config.toml
intermediate_size = 768
vocab_size = 8192
norm = "layernorm"
norm_eps = 1e-06
qk_norm = false
bias = "none"
init_std_o = 0.0
init_std_up = 0.0388
learning_rate = 0.00486
lr_head = 0.00434
warmup_steps = 200
decay_shape = "sqrt"
MLP neurons of a small language model. Each row is named by its layer, matrix (up: input weights) and neuron, and shows model dimensions 0-191. Each number is 500 + 50 x the weight over its row's rms, rounded and kept within 0 to 999. Numbers have three digits each.
After each neuron's rows, "fires after" lists the tokens most often just before its 100 highest values on Wikipedia text that the model never trained on.

L2.up176:500461532512528436565520479599480492625552521495447405482545559537497491529562535458431486476550443454497472523454515544501464512540509443444472512470505486475457518475427493470424596489563503497503381472453585566495478466494513465532517467586527560479471512484369612410549463437426492486423521426573451533474560450572459507530483492501479458492516434457404390447456509426451620539475517578488462526575445467469424474467450471529530450511531563458474577567547541488555503446517519576578511486622608600565519544502475525532490526518553509514410535558470532609464559537526510481
fires after: " his", "s", " the", " was", " in", " is"

L2.up538:499484496510608497480472446553476592571515500480561466469536519493469483552417510498580518347513529469475470558559492425449436498525544408453483628504440529481496470466562506440438509540528477549421421505402623533534499461512489504529559580572525491400462532482495502429526522454412539510531471424447492520433431470536426512539593458408473488463497468621513539556468416576535559490510567537471530521497523461599556496514456577449582453477415562568423481424563509490483480492475521573451503555540455548444464560464472570590564453544511539508570423500468530466452503517497489515
fires after: " \"", "\n", " was", " the", " is", "==="

L3.up345:511459515501543513534470489521492514440457488481537528375510413543539464442492631570441532508533469434561508442509479493416453502469547563607508535448469404557444500532541456499476447460566521464594491543533512503501536516446441500510460407471581441489436572399517505466487475503401528469519462612515540552460493547462478518537434503476492597484472465446472614475485450334484473522516546451521484545524443507546551414499490629499486537530543559466487526503536515441600561474445607615475562450492470474459578538456517519442513518604464519501520517500478492636538487458542438513
fires after: "s", "aw", "k", "ak", "w", "ap"

L3.up93:511519476575411533486614555399512514361548419541485571495536479559483521463477483425490393528435488507477459506481524511460544513529464407536511484506415576509477500482501507431497527543590514441440507496504440452523552494501500562428458447505398548529518592553515443455483521490521440506445459417470504420456514544461516543477472557460463608494417448430567532441460402533506520498541493606578522456484516515521483426534521527478531532455551551513383560448531429489507530457477505476583500513535539566563610495486387471447594475591583440516552580502578575521503525506522432464
fires after: " v", " p", " V", " ass", " gr"

L3.up379:573469518455495450465597439468550421516539531589439475440539491535491532473431498492525515557438520387564538438518563564515432517468515509532493488523454476471491446424479503534573446486453525456458555470524551439509506437476456532470498596579473510479441455434497430496535514538481470540574514497541519454450422543591493492504453376552536472595550483465594526558520494440592549516506490530360568537519461554481568501570505514489462512469449563475499529507518510567486513607401443400438528580465422547525514515446461478476440483429520429593629506493458502553431496538437605583
fires after: " H", " B", " h", " b", " p", " P"

L2.up333:581570514575556538517580471564491557526467508455553380477486532508502542446526435457463481527435517431497479449492540515547468559523514418450612488515459521571573538476439536333483489508535475515459513447505464557511526491520523383523539408535545554481474446486516513546485509521491540503507521475528575447414565377489466519488517425405498488477518460545499471601523432482487485427492577608450444436475469437432540561494470590547517559508466427544488503499439488544515486477448520470557598407604560518465512556491488518479513491525435456531450474525552626478513564433489521352
fires after: " was", " is", " were", " are", "=="

L2.up219:582563502576442491432553503489514550507497586519492470500466534508443553534477548595459534475499515441499417504525543392540513502471493496457570455466492512604529425453497493412549455535501479483570483584458505583506588552454558469521639374602458397439408389498544451485555531460515505473472495444461455491477467540535480519491543348511410462445468423504522441514446532479510582505459448544441413530565510499538470468483585520528462524488508513533464507553549533560516519493495513595497569480523544507491532501363526514473569501522541483523523412539523527542516616406444536433
fires after: "1", "-", " with", "===", " a"

L2.up150:458478557495426541527519432606505597464458546455464495558488543500498453527449462532391481504510468480544530501522574489384493520499489461542514352515411576560468436502566569433584501564524542511552481527454541468454445530578444510517546475475484397507450592507538507503524519457638458471562439413565525503467508523503562475385472536582446462521494462505519524446477531544535544534603507445496532562541499590497417499512515526630428535431431536504452527466528519582517439469487569506497506547393459494502533540487453531416504502555546448426521490563418524431484462457501603497
fires after: "|", "-", "\n"

L3.up135:480565394522617500409589522479423484482369542529505420509564574523477512421499491507521567430470444458511477478576535490526512503527487387493500540530558476561540496443481538507488489427476458479514528595464453617498541554464450589587549508605535448502495465423566497445523389470487519446494539480462494442501443490523464580434493381519454496450444588536551485481495461483513542518553476551546500406477469453539423517524554472442558546521456542508600480545450474433614437531567511447494538540594510559446461604543510571515427476542446517521519457483515521525456443462416510518
fires after: " \"", "-", "\n", " (", " a", "|"

L2.up21:567443504451474502516532516558529566511532526478539505450496480523479469461537547533499449591508544466516452492476604506447474497531536496504602387457533513564444442577560529523615421521507510535539558457507459488562472392562600465591514476444506543458460490410559469490523484558505535517492585480505567462510528465444522496490537594657499373497431479443491510481464501515583439414576380583510509542555483451501484470503417450411498492554480449414464546489513382402446434446446544482550488439495488519529530547445471590495478525460512539510542532502543490383500443454494480579
fires after: " a", "-", " an"

L3.up648:481509552584521506513522466591380511527525590506501506437545520511481487528500525458478518485599462365582438430501511520529500507433527520518481488505541433464431511504534488535484471538523537512491507568465444414539589473482445571486576532568500465539501451521496527469557547462430532438444491349530504509551533462599589564475423494566488467554538503484544515602548489490544570479536524415412589467532517539485405507559467354523518458537462477452422511436529460494408565496450515488512427483555476444542432510475516599575501467517561487474444592423565500522610551422461485534
fires after: "0", "st", " st", " H", " R"

L3.up692:460491446447526527452447447551448589519487535578531477461599418462491446511363531464472457438523567452467483590527520618484492528564512478509452527440415496574428439455472414403535564526467567513522462508529467561539545497424500386476540462508442457469549474561402488410594407497520477440543500502532439593550557474478452453569471439448498422472528506552580514515540589366478502510509445496552504544479538483421480503422520482516520431486512537484472536575453492553510466567564582512486524568508487509511468534535469397542565492527399561498499523558483548575475434516539531466
fires after: "\n", " ", " \"", "|", "==="

L3.up118:477503472505450535509505486434499626442542534609510477442602599367494541457448428468583446461563438468530498546540521580420540525493521516512507460544557577494480504375488553499451461521430473435462539530542482553517513550433461523465603440544515505558532489532471505502474484454523441515551556490476423421466479431500533484444480372595498534529487462490488561509578509491493466578532484491542498489455381500496518543450425501602588525501565469537562502448527476554456517381468495459432523484486454514505503478387510432565497465529605466471590557485547642519482505532542523487
fires after: "-", " n", " v", " p", " N", " P"